config = dict(
    head_dim=64,
    vocab_size=1024,
    tie_word_embeddings=True,
    parallel_block=False,
    init='normal',
    lr_mult_o=3.0,
)
MLP neurons of a small language model. Each row is named by its layer, matrix (down: output weights) and neuron, and shows model dimensions 48-175. Each number is 500 + 50 x the weight over its row's rms, rounded and kept within 0 to 999. Numbers have three digits each.
Before each neuron's rows, "fires before" lists the tokens most often just after its 100 highest values on Wikipedia text that the model never trained on.

fires before: "s ", "es ", "y", "al ", "ti"
L8.down111:461487534574528492438498567477530471452494379609502483504552505410542579491546516566524577517610513510489536455526558466461515506438524478515535516455441485534536509556490465562541513538537472460473563529446564499489467417459485496574495510424618519589500521521564562509417479477474521439425543432475584519522472518571443495523403532555571468471409537484451445551476441506432492498473

fires before: "\n", "\n\n", "| "
L8.down123:550543517432456466399478498530446586495455422452530553444507416541509497578597454492467517510521465567467520540496544465465515540470468568456491530466463470580501603532471542462537519559627504467556570497518510472557461658502520588620404522462557401474477412546490515436538438501530450462576496489479520506495464581547496489575457522493489483489536406480480471553439439478499419480473

fires before: "e ", "m ", "n", "d ", "t ", "man"
L3.down877:557505546429543505548480489512521555483476397495516479476502444450343513484548409546646534540517521529505470441565458443503614492516538441556545481500505496479607416556478507458539502526488507434527477447541503624485559562420514487509547445556539552472530561415491534454550545452544512522527540540511455490587524511451510423408470519402543401434470446512445487514615536618525516465491

fires before: "c", "tr", "t", "ty ", "al ", "ty"
L8.down759:589477511465432596531545482452392502494508488522505445520426558491450564528512559469542539414578337361518509545602427499529399422511478475541546468498499470447499570494424436489462562486557485460440539583535432400396524551486468506518499540547542519597564432481524502523610529529492400464476442544422526473621539534524578476590484479475543543560541562481544497520560463492485570516529

fires before: "n", "s", "er", "serv", " ", "t"
L3.down290:504527489484454412515518532495356501513551485553541414489466479403578594623573386588521442478542521607497520542497502428525583525386480460502445452480463495475503458514518458504513571360467525547606548555443580510480452536513490496489474545461535509448502462463418472543415517493507469585524491558483573480517406492483440426465530438449496496504532525556504464495614459501513469435496

fires before: "er ", "er", "(", "on"
L4.down208:438518497505539442434555506540483454555554532547593551483440541524499465547438498562357504494461469445596517457479475548523515492451492468459451444501398485469558435522490540584518401547467496435562543534472472409507534412585434543526492423505480434495494535517568568489577478453439552560513381412574539416449549521475391524490506528544533548415454634547533431421494454539494510545500

fires before: "s ", "t ", "w", "land "
L4.down895:561540479489467441518535603585489565478434531506428573499454444509408568586516601469414495470495509445518479492493544463531548464523498416569493502479457465517522550399509499522514592500469508530549455522571455441462467480411607509557393487541572548447471482440584451502538552482439449490520474546529508512489539441568449430524475506560596511539557513481503480575539496536545462422466

fires before: "ed ", "e ", "as ", "s "
L9.down197:416512547496488562518468458502447494488580545498587476453485552455512570565483580495504452529416356486527550479412374523466520501492462561492474574497524501524559464502489493485479527482469488445522513555509542479508523626537468484621532446510518455482548527605413570459454570472522448552473523498497582467533444508477471476502449468488440562522536636432437468436492405487494610474483

fires before: ", ", "==", "199", ". ", ".", "al "
L8.down822:529509420524490494551480490424516486475495509461419527564491501434457516507520481514525465507496447460411453515419565515599517409516419514613492419537446567483555558440573547448507488514530469453502568472517538478528505522523445422550510535466503537436486530553523564510465530512453474557554445564542535580481444454538549408513465557449501476527574504532459497467518417443648472525481

fires before: "u", "ut", "le ", "e", "le"
L3.down512:490480570463547438525495544471521433460443528545453460502513438485477476462586507561504503414577505554616570536570524509454573516390493522507460365491459466556485491487416512529506446461588501581474401424473479554500535568480534438542550486522510459510556491521516512535595476485568475499415466401552506541508570489542419465581545507573497482520470533572463516540412417522432514512492

fires before: "s ", "t "
L3.down360:581430507564481462477518519481392449509414454556456418417498443495569518502572625486477485466604432517520460527510435533448471443563471539539497534566459486485454488445399543471478539511428429508567546431519488516490421467478508513520442510544581515478567502515521520492369506502394448492487526530557437532547606441433458451501497490408456524447423430541504416611553524585496520392485

fires before: "i", "ation ", "r", "ed ", "ary ", "er"
L4.down130:561512474369472445457555506498504462506491485544434449512434488471496447509417499461496465569487494455460561505485497422456448557567446509520601529519532444479553511403465556592517514557554445466516454509540534365514544555476552494509561497489489563491562496546546565577524458455417484487434486577531362504487552490414459524513536501574558589499488433440544565428516507459562466546432

fires before: "y ", "y", "ic ", "ical ", ", "
L4.down306:465507511485479578516533615445468450430468408426527497562595526547463463602469497653514435411557466450511558530545538485395522575415437532461557451539501450497461515472513592490603437425498488457512506469563543411498501550442479485527461455457566528441482527595574547462478503548541516463574536506483417516515483517525485488504589388551480488514526407550512486434435522445403485536515

fires before: ", ", "6", "197", "2", "oun", "5"
L11.down379:444509556502482582494384514548533467601495452463569486523456531471514499533509577567501560504478434443399575490393436541468569552466434568416514524507487521497457460426530606503481555474513461478505456491498490531477491566463515487519483587423456477533487613482473515531473467483502613500430491469490487432535545428463539515569492475475500465471469481550465520494582536426469499396523

fires before: "i", "are", "er", "ail", "am", "d"
L6.down327:487511479430454422578471567507560522474476590541577468570501477593419384560376463435566485506595452442463475522568504392472499580537412473483512514503555478467567558455544464448458517559486445574529464475475495501437530387415488488545478518472400471531486449523467540522509518470482602477502498587511514498535497462563546562517510397524410440525632435480580529587498489514511511476458

fires before: ", ", ": ", ". ", "; ", "' ", "h"
L7.down160:402570521591468541622524517579524489415517509491506526574483421574486504486482474626537451506559559470491492457526507568444507444549526550449486502514468511441542487466506418525592488517550508485583451528521588512524438508526556591542511582464479475409473454542536445492561621549460469587439477502523508547495617484383445577517484353531484370502489444415393465426506480483558510513531

fires before: "u", "ut", "v", "the ", "te ", "qu"
L9.down47:513519555538491485497534611518472523430472499514527455575552464482505451469454447501454437520411413505488420540497466560478503582524444524521481511485454468570400540446537541412469526527612581468408478510555450505454547507550485450536578474506478535521491503587546541483514436531453512555485471504499481537476530463541576449528623446526541414488509531492446538481486476470475483548455

fires before: "ed ", "s ", "the ", "ing ", "e ", "in "
L9.down864:507406551457459453421533517501444483463409469535463431643548422509486464436538514494534457487555473498425545501571519481544478522595496444425529573573469444458508614629536389523558537565520465503568632464536421531468480531449492436498529498542402522532467399479508508494475472436477487659446411498466502517500554491452498582467495564507497514473568510468532523532545444560495443455526

fires before: ", ", ". ", "el", ": ", "al ", "."
L7.down726:463462480480444467450553561575525408489525457434526510509385534501536522497505495649413518468612555481478507452499529515526558486436501457408445509526503559411534539447552491525527405495390546575441518412582630435438445560414547583498498531601467529491484453482629524422505530539478426457528465440499447562505480506518466435458510465516522435561493483483487487448489502537558596476532

fires before: "–", ".", ": ", "ge ", "v", ", "
L6.down620:550434468499389542584513470563487478456517560491461471584533433517496479562417430535566595418417466391447520438484539490598473521485519531574463428534544514492444486525423519571553487524552516546588513480526532444535608501482485484502519525492555599472445574457555432441558573545545448497521514457514527476604538454541515498469577499532551529463448472543521499450556493488471520460497

fires before: "a ", "a", "an ", "e"
L11.down250:390548500455544519480471552490370400453461563504473468568576487522489477523488590478527392489488472441508538461547563470443528462541399470516505529464418471548517535441512434550546504553460476483600481523490532554475642484536433490483513449547439488533544543562544533476419557479485475503503555376514632501438493504461478515466406488549456515548430428562669432528538429482521467548444

fires before: "y ", ", ", "ical ", "es", "ic ", "ic"
L3.down893:538584526494523480421506546410489511545546493464506483405531581451511475439546450527505435485488446423464505500482498534491421562517574504537461466466622419540481548463537439465490606444473509545480542445536464478510457620635452540425485468465440506536448535436545556605502580434490536454474499530435485511478453639538513492490421568666564424476476480597581478537454543444472580496478

fires before: "- ", "A", "| ", "R"
L4.down209:520557501533469531437503562535411576422473538500552426573484381434515545444523474486668405535611504592598545506477462460518510515512526601504508471448499519567540619515409529456480485542482490439513493472476521511394470589547573518447455424507409527455435406457511534574482460448516509580597593541589438493482545507557386479495488530566523488536515529534545493566484476525451550526483

fires before: "at", "a ", "c", "g"
L3.down242:489446501453558419530482512483520468472497422509454517450537476455506462496458453507476549522442589448528539471405459470512496519455532530460594506514497518595446505497629508492441569514396532504475510409505560456449525557520473478512448528441469512473376562551525469479557508499492489476549562656520575503445532552510519424480528486567536425517558493497492446603592487467488491533494

fires before: "y ", "y", "ical ", "ial ", "al ", "or"
L3.down494:345500488540496583469460438406578587489456526472451517563521482446454392628516542529531523440511464515452503598471537458473504552513474457365527521443502460595513505532546481443477451604558569417506440550501495491525408499562442522548498525505542515576471586549468595538499369532520511488511551487493526536541488566530485499498480486457564496560469443544470512413576492499485486526512

fires before: "m", "s", "k", "h", "s ", "m "
L9.down193:520488464498480426550454541522496481430535512631490539492451405488575440550556515584455508552549547535465497586580572474528530514569496687562504428422575436605412465429417597558482497499528486476495439422452479483553490420543503514555469438499484534443584446538436419484368527574441430548460472468531484479467541562456474528467557504460457481458527484479591500502477537451595434515483

fires before: "ous ", "et", "as", "an", ": ", "th"
L3.down339:470474450443520494496447441535393610505522506352472491431564598483515622543543544482540544440524505535491566462539560470517485442510447487559515472466510582484465492491374435400520470540524456463530540527476526522520513486545515487560522499540577411470479540515514534466454428545490571519489479545499461579546475500602465388550498506543514501496482477507523545522547502514503458469502

fires before: "r", "ur", "er", "er ", "re"
L8.down838:471447469638497518401534532581421503544529504458373461470566588516540447458530534478401541544585507448495494484450515506468507531533505493433517552552495513447514521471409551675475427469580519523494454562557560539484501428487559535461522479529451486533474466445445532532542565465542505515411433540600447402443504475463459487556509442500527478474558554443516495469541493554470430438467

fires before: "==", "The ", "In ", "===", "== "
L9.down222:498519484571527504521503531501462541486476480514518451418498488528444482501462516512574512482412539476508480517554498477483541550550529510508508504497500466550516920464468554494547529535523503404509427427465529505447464452525486493484469490561467418523498443555543413516524440499447476438498497488535540427553556438524541450462462497496500451611459482487523529483582536524492500451454

fires before: "s ", "a ", "ip", "an ", "s", "o "
L4.down351:497527597565468581472513475515443553476482536485414510414517538513532422426488570513537465581598447477532510549448464440529504393446569491478573477451510511559545516552459520471453465508551565369591478553471530459422467448437482485451456532544487498513556548459518477525537564380522498429445585405485486510495443425538453510436452425448453578542443524605528467564464524502471517526531

fires before: "ed ", "ation ", "es ", "ing ", "i"
L4.down486:533494545543465555485483440528463535455560463542460475560527600403521434493463510481614523620475527457428446426595479440404505527486399529500486494580512551491421485486489452524482424565558504518463593455465542581447597452418510558488562467523461464456505510514514531502604474540465609542540505519563519534470494595485497417479515439480476463539482512482563517479504455513555480535483

fires before: "v", "y ", "ge ", "ad", "ast ", "y"
L3.down200:478466428493546529513571467477509469543527521475430539530481457464492474621447459574506547475477495530523503426484585477582508444460468500434410472415567520493492451507570483560579510390550436609510459454504474518565491510461480448444493504519541428577469622443493536476542442504538412372461536500407565477494554423500516455469592451564502531558441503528488432433502488517531389456534

fires before: "s ", "er ", "m", "s", "m ", "le"
L7.down226:436505550544542411508468538515459480555518485527608516586538537430515511535514552436442442521423587526467505504451470452553502545522438506507563518503441604494467499452523524497427569529538451583451479551487464495542502477530519491515473507432420484503525527437487452436474493514483379569505468454545529451446426489469463466544394510484499504538526532462529474542505486531462612461569

fires before: "\n", "r", "\n\n", "od", "ir"
L8.down177:517493500515495510507403556516479534644551476558588527541622518450492435573528463516397607453489509485524516536448500483495528568470500512469488469483526389504525508439485515438473430460469514477503518464435516515438448530444586568539500433573495490475506571575491451494573520527575539491419457405478541513558438444528433570512527535480513489545459449454484439547481525473558453410542

fires before: "s "
L11.down349:574619495450496572477482503477460492578465448497475540470517532471500422488523567516406448558580428502424452531527495586470557542460475460573456481517505469520452508544492470543499562560535442526596486544473446452519460471501469438470432497673480531558500509511506489496477498525457477434580497414464556499547463454550573486576516559457519558582510509501472521525402489485529499425503

fires before: "an ", "h ", "s ", "ould ", "u"
L9.down201:475509554493573482565442488474443416366520516536523442501427635494546500520467521490541498455558580457521423525511503476584539529512575431496447518490475429504568563527477487397443480535527440470603504504448524479395563549443481406512497542497635490521462475547526516530483545520465433467439485540589555460537429579486451503534460590470446463597528489553554502488424522490426508469491

fires before: "|", "|---", "e ", "|---|---", "| ", "|---|---|---|---"
L3.down168:567506455492511509457545477484490438564533446570527504460488515478521472412583524604553520456519536476498476506425513391507522584429417600493448509479384494415476556447589418478539582513443430506466496505420544528505502511508435459518540393526429468584461510576492475530494577409544589465498448497514477450495572539521465477570528507529509499478384545493427570494493491510503588570532

fires before: "t ", "==", ", ", ": ", "ist ", "s "
L8.down37:450443484510604448596508500455582409524555522462465417423483425530555512515497496507514565562485450489425497481463606462407445504475538471431480426540478476500453450517489519441559461490475450517499545479425524408555587564495457550465507506452499515499529489534533465497501560533370512573509555529531566553497466545550469529549539587481521497601395514513508475470603362480463571579542

fires before: "a ", "born ", "ear", "the ", "ing "
L3.down596:491525487473497508545555437423450519498477469560522456483406514568488482515586543481468472553443513560463512527530457478468649502515488450538448446556446567544455463463508523455461407553458470440594515465504460458522495537536485446464496499505494543494471571481586428519509535602517430533524567457452531495551570520628483430479473479392430519550539505518416576471544491486539457481514

fires before: "s ", "t"
L8.down467:419467507468437571430507512510400500491468439523470479526476485463489566533565516510411551425536590554467506560540468485460499514423492483403486425509484482532427603509493490477418582482545567415434534497541469407537428534446567566501630491458437590443494474569530590471466493542472544501518474532552561461558519519499439589555441566504457457441559528560614486529467511535494483501553

fires before: "that ", "the ", "to ", "it ", "his "
L11.down663:525455501563495519473418531387412474396509516528552433488525439541525470438525589520521540537473461522581501381470516452542636495489555538496589454507481482499452431478545495582568474449495555514518514625589475405535490427488498489462455584438462466491563449524545517490500536560506501541559473493493465505494567426556578562546471507408524442516529441480484553473536552450517535514400

fires before: "s ", "ed ", "l ", "l", "y ", ", "
L8.down160:404533483417487533506387621489511424527512559534429453421459473437547533521535508489496503519560460541501557496439551468497500507525512461524471533405533557522558589499481482486526494558509468574488580540430450508466434517466537499516553460501462504552489514615523514479539478551453548385531485533559552399533472457493546485472429492474543549546501528478559392555542406428583519438475

fires before: ", ", ". ", "an ", " ", "er", "st"
L6.down258:439518469502502479424440521428452454556482496394408490470478488491608541564465576498496494375530494514562547505592500567494510476540476478512492566557525569463557421579580610491529561514479489459453454477479513482484558482515479393456398465458478463475581502476487439542587541466481522404537427444472536534467529435510575484485572613448516462452594504510442391495490487477495385485472

fires before: "==", "== ", "The ", "In "
L8.down318:505499537510545501472513560564447532469488424478561491419477512498459419529490503481596503506413562468470510516528525513503579504491495551563476565479461454531527916462505591443523497514482552374499464436462529531497506521481525480557508419543498455493423484565501441480470442477463472493500463536498552458504513490491490545421521475532478470556447448491545517476537515488449421407466

fires before: "\n\n", "\n", ". ", "\"", "\" "
L7.down426:539531484526357387415529568471534496413591468424567543498516520452488512543480404472539522442502557434522537470493455448470601530499459555532523359518499445620499595574503579529474484529535468477553469511426501456463476470462517492504472520432554461525487484589461534542499486466539470508490591568527502532464509459499492512518483515603516532451557530507443404589423502527615524497535

fires before: "i", "ut", "er", "ist", "d ", "ch"
L3.down379:505538596515515469408574561407485510564579493479461379451506445494502511505524511492459523599579544558484475483465488571421559541524428560578465400535489457458506418477517532524501530472488494505482565518468545421479574542496426441514530469476531429479556498462459533465546478493561538573504503494481567470477428513578434458513498564415529358491346498567545520516519565502440444512476

fires before: "| ", "k ", "U", "D", ": ", "d "
L9.down502:598618494535470517482455445533461526469523508495501390468502568538400438426465414545420472502584576536475475502410474396493447434520535537577505461483505534451607413451457446474526603587449608445480418463525488513527596465462536581497513487481564517499458451535409483464492511527501572487472572534478489514513552495478570582484455581447566470496501575497551427409518484478485519479611

fires before: "y ", "y", "ic ", "a", "ans", "on"
L3.down400:453608440585479606518405545584568517527419469484493520533512488454527463553413557426533531515485540519496549507512493447504526461462557366578469492528523586397461484497481474470506570412481460559532470499510547493474557498540542488442503507471503488539573439475531571491511549527499520422527411419460519549532508482502475508501434472480562520515453516594532497428531548545475507444491

fires before: "e ", "n ", "n", "man", ", "
L3.down530:480418437470615507494522577503627473470497507487577567465491489402459560478450519550565515459479600491543550501504471542514563589513552440491547459436363478444628458473577555443492447536539528443519440520524439542481558527456541509569500511586484503518543465430514489509461550537551466566454516570517562522451533535476487489420532473544415473389513477527548477484537449503447470489455

fires before: "p", "ed ", "ul", "ear", "er", "national "
L6.down647:562486581504554486551545572520455436460534485462521375549428521457521533479514458482468449478476491494456545573608473450504497538572549520535489515521480477551426451553661495498530432499614498541406516498449588462586482404415583558450491553529426460382402546474490479500402500488555479545501534490590507433495426542497554445428571499461439460567477506493403552470540486505414526463483

fires before: "er", "the ", "er ", "ter ", "vi", "a "
L7.down61:518471450435512477552489405536506452611513448417472460540503532490504469485577560466553451542467385492421450435508579485559519463591485493425459589492466486503462443506528509496430526457350510518509523490458519499491477525532461554626450536507491513575587529456575480479555484569582469400566579516485575440489478490443365485548464495506496505609479531464428485561542574484530505562504

fires before: "\n", "g", "st", "ered ", "enti", "n"
L8.down878:520543530417425505475430517562481423362504405515545489440498433569495479522478430479441450427487508573449569507597549571471450578645457579532562470572541440462454443523423483515441397575515514467544567514530489515516546541495545459494521510541561413531494384528491526479416432528522514560486557471465378435602519449557581501508427468516492556507446527537511537397517496497519529463502

fires before: "s ", " ", ", ", "gr"
L4.down323:456446581513487509460532542439411521544551525522568435475452505547575444437493515480467493497408439480597529639505415435537492531462543495434413502510606471478469495543473490482441555534498490466443402480487569489486393441539460459553485449418471394503461457525469534470420531461383509481480445488494523446486433525528506532529554569423399559570587492529477603497481486576490524515526

fires before: "s "
L4.down745:603616495471461529432432530462509485520467450525497431409487413502540585525503491510435566488512464475430558471488559524454528477434446434538539608547414442560560413486410402540443540486457576474554515427471562450498547498457499563560469559569493500514526600456515425506551481533456556497462545500570452514447554437519504498522512500494591526515483503517480478476485474532499559352456

fires before: " ", "as ", "as", ") ", "ic"
L4.down32:459484545434513458570516551527496441595498466444558437551587477434515471501434469556626466561593485489505435526533464494446536520466452522440477505510506610622519369495455468504538543540556508569455501481534493552485464444525508476367423399459527565513538568499433416589451456416485538493452518482584472485461430615466527563497497467460460541485453478439578479488533478611434467554496

fires before: ", ", ". ", "and ", "\n", "to "
L8.down401:460521491464522492452486523506540460577485509439475495490503511508512479535544497473537488352466539535569507585500579515465525489576443460478522463538488463492489644468392558506532538552504501523537495497517526432549443546460394572444548541406583496360422548577530570446519488580501563525430532499510497574562484436605489554552500484476519454507465454518468550410534552448537473515520

fires before: "s", "n", "fer", "c", "tr", "ce"
L4.down866:467458512515520508464569502487397509496455578432545458509454477456539456481591496550482465469518461540524511557493493497494556503584527548556484331464494514511417449527453544458465517424391511464493497537429574468489544541597590618485500366587455376471562509437574504625516469448470479519538444488497524621580481599497504413431430478475506467515508496556498487526530579518490411535498

fires before: "i", "ed ", "ic", "{", "y ", "ice "
L3.down595:551564498465487581498565468494562538550546517442437434401466464441517418441465482531494629497510507497543545555581505547431483611534504545511465441535432580555522537432534483474525438522521386536564439458519512446483503438416463588489534471506408526527497479486471487432469486569476574479467428496375491526505506468523539411407521545534514513522496454525522468434438495448508468464530

fires before: "the ", "an", "an ", "on", "t", "i"
L6.down554:486457486485538530505572614522566519396410489471486505409491471530540469448563447514503524475497517526530586488436562602553544472451552513526503450589477508400559551496519475438446509442488404467498423486547571472475422541610584552525542472584535548408528516481519518458532479481503585397505523534506456466524611495581429424523547455390544503530561500486480539462524461547485440424479

fires before: "ac", "ic ", "ar", "on", "ol", "si"
L3.down699:416479461552529571461470409522499418525438482531465502597475463440572423434507574485411566452463600528524588426526523577547542566468509485509530471481448531498479534511470604516535561477450519562566481523534526568525554419501534486564473561536528500518463475424532444447555497568396543558401496614453511451419447553556465528452594519494529442482542504576542533514505540552542436520483

fires before: "N ", " ", ": ", "es", "em", "e"
L7.down837:484506481527410533477472555459473484513460529458454408541479516474573513536508497528556530431571505451520485499529424494451551418478488570511478437576554494507559491512429505410537580450482521488407518572419509524512448545508455533442391614448486519541596548447439481464557639564495551580490564456554451523462539551456569490516573438516579433537448548456493537556473458627499547497461

fires before: "i", "ing ", "ever", "e ", "er", "l "
L4.down648:412467424534572497480520494549396474427500539539603473502460554551382506535513452552475539593531462578525551447498523513462484454516488419546588407507534426525472473463473464497583586492578498449499589566506570435495508463360469465498476509528436430523513597462454520474485490500513552525471519446541543480541558418505436514457549455533510490531460511518475515523486434471442501505424

fires before: "\n\n", "l", "\n"
L6.down800:469448482503510562477428461467479561446482438531560571571404541527551518518495503535433490533525531540501534521519587584490409492562448535433521419540515513475455538605528474509407401596475412444509470594482564561452548574463397481545516514506564513490556558487532515564498520403524532440599476567486507508523591422546502448415462510573454523594456486536485534492508428577582479375460

fires before: "ed ", "a ", "ing ", "c", "a", "ter"
L6.down723:469492553522549546552573462596512434476601485441532506547553518581497441557551478506494402464518505526536570423452548473535508575561525517610451484567440470453544530601517418628461461557544508443506421445446534476435522479433411508511473494520487521379463468477511512557551553517499413535493474548505569462451545461473547538449427468491537485424509550451518445497433518483443467479407

fires before: "er ", "er", "tr"
L3.down567:519567558512532522441430499580506501532617505544427525530544446549440445479454540505433526438545424482393444521466550541551438515488499481453526511393421420441560466426520559540520414592483450471492512391576489510481489440448483525557541572484496493461505523427513562464529415581502558543508614477525529439597463423533491484475443451561425512502468539541548495468544477441483494571527

fires before: "s ", ", "
L4.down422:498533462464532491593488396455456470565540548482496571570498512562457496590441494536586547541523324431495548578504430566560415553476464522493424562429481476552495568426449493548454512523626472538510446486462486577556477532543505589532522519443455445448527541488403536475473529509470520498573482514452501427559482556491516408533480495435481451507476502462556538578494575526495478530500

fires before: "er ", "er", "e", "man"
L9.down389:571502481632556462523558407472420503616594535477494564421501502502458518452496468517529425522478474459500473468510555530493462531506491436526510497511539499513479483512474563477466470493489513490493531475527510493444429601570516508608447487504469535458609490452452501509440537402437567385514458496429610538431583522519466405588507562504576524545466475545511372544462468510471494512554

fires before: "c", "v", "s", ", ", "ti", "al "
L3.down833:532421561542377439528473541522481522555455505517531559456470539450480465570556526451485394402496544498520471516530409511554474491477496528507537416501468578492418550539421483542490526484551538526525564466434507531439429495534503495417447521545532406494485414439575531489540515537470581510478541562462427570381473565482501559535523433471598444528454532553528460479518452528567483546489

fires before: "str", "or ", "al ", "id ", "'"
L9.down476:495493569531461598626427534494473544458535530542518535500484536533548528454474485524468508500550590478413511492443470513518452540472525511552527420491510577426525579513578534458556473437448473451445565558530522558547482407505537475588483525551549478390509571455425522499608552455538460520474578577475410532555510438454438458511459490522456454567442521447503454435455451500390465485517

fires before: " ", "ic", "s ", "en", "c"
L3.down240:499464463508430474512451584555422569570491512504534456580576555494516515434419452484537547500585507485483492507524455463499516443445396471397511488548545431485414473502498423500574531551557537500596468537491571490609461521467510536514492537624490556531430491438464453500507510412587493524439501444510504431427532428440547536491413498470572532555621458459474490625524464582501417459507

fires before: "s ", " ", "al ", "s", "h ", "ing "
L4.down870:413478524427405419515444503474432450512509421503547599470503491452486450541428593591419510501620646429484472499530571555433519504496439495462541487483523563551487507547502474548553511516509504448514497517464548519507432445502468423538439517453547459448569546550393454448478485561524593599480507413456538536404464534525511569430503530477522505481498511456522485498462540463533594475572

fires before: "al ", "y ", "y", "ic ", "s"
L3.down120:469514476488585596401487430461510586592583458540419457546553657483501425438490563506388458490493463498519496574499476490487595522472528491418547470502492465429462437467491561504484525497541488454467463422563478431480469533564450389473538520424543548519476605523470469564470479440504443460690517476558503457532432538564522523531398451496485527536528544503487467527441501498507511499436

fires before: "i", "ut", "s", "v", "d", "j"
L7.down92:535465672429504434577636460466502519415436545466535371507509523576538572556525521497579500519660490460432488452517529464440527575467425427547507547586548450419378523523526490507545569528456517460505496489462540459475498489522533546556500486557523520467372495526570477534445554575475504440525433454512508509546596483559472503474484419543471462471471473482546579390567517479595446474507

fires before: "rec", "ous ", "vid", "st", "et", "f"
L8.down512:535550490591569450449553520505447421501500480590471571542549497487526501539425511493518461438459480390524508565511473500481423551521500511533533434527587589557465393425468477516438455516429567514532546544490543509414413445462571538497505467502555529515423524497511529653446432505511466500536491500465455545430532522593487502434510471475499451460587563484526557470334536540568483524593

fires before: "ern ", "ch ", "ab", "y ", "y", "al "
L9.down493:497517553492504551467545350428425445482556527533581550563473483445564489537494533583543613489435524478498529529465464541494471475491548572519485498498489542468408542422544531488564459472501542599541467445558503442469462539441518523549534533532481511436377544505485439455472634501626409420471458509449495614496495487447421443515483421449405473539470492488424498504511462421446510473548

fires before: "h ", "a ", "n", "n ", "it", "g"
L8.down33:394510512565468432456482537560528469538533459528518455495475434427497492460486451628472468571504630493435477532431434524373380504477514536577421471494473495488509468559520612483588464515475543550536552550498610415477506517491449559507503507442486440506439460557508538426491557521448493531366521476478521519443531538499502513441489557493564529468484551509460427497493485467508476510505

fires before: "b", "le ", "al", "stric", "st"
L11.down119:546490460525479485511484561446443496478499497576435605529521597503448492464471558468455454454429482538460442538494544541520505369535432480567535403440465465529488607535504492481432506506480492494499484578472484491487503548426525522528499509591495429536556558559424479490412478504615441493406511511524415452525503543464462551519503521467505452419450559432582408487570451501439528409452

fires before: "| ", "enti", "ot", "ay", "it", "ac"
L6.down39:526465478416534465498585545599453514554474490549502506485525459532502496575452508524447446565496362496368505495449499530468554521439414495626462459525482518461519539457487488542570494522514482499482558462495555462456428615495477623428581502474513479480509595549440585577492513532546570600457515518462605497477419477443391472390409489433356464478551492504500465468550523443435479580432

fires before: "s ", "h", "am ", "t "
L3.down560:582428510525529507589643562537455533520528515471491521416547578489565501460570555475443488452434521450486517467545605636475565477545497550445511527481561492490496561385505525484518448566502445577540430529482417547414459531451477516442440493507574526522458482545468524538465489538489555492467496564481501539516578468526566509529473416517514495503582526543537532586477440582494547411538

fires before: " ", ") ", "N ", "T", ")"
L6.down631:501528532464519539490527559525491529508509493502466559541460451481527511534459512535545628445498554529543514517546464516526590462477560502458434436608454597500486429492386487496445557433492443455488441599426465553517550432472383486555479484420481436495468531442471540508572561488640485482505593503534471527575470527550517516588622529473483485582482415513468463435530459568435485579628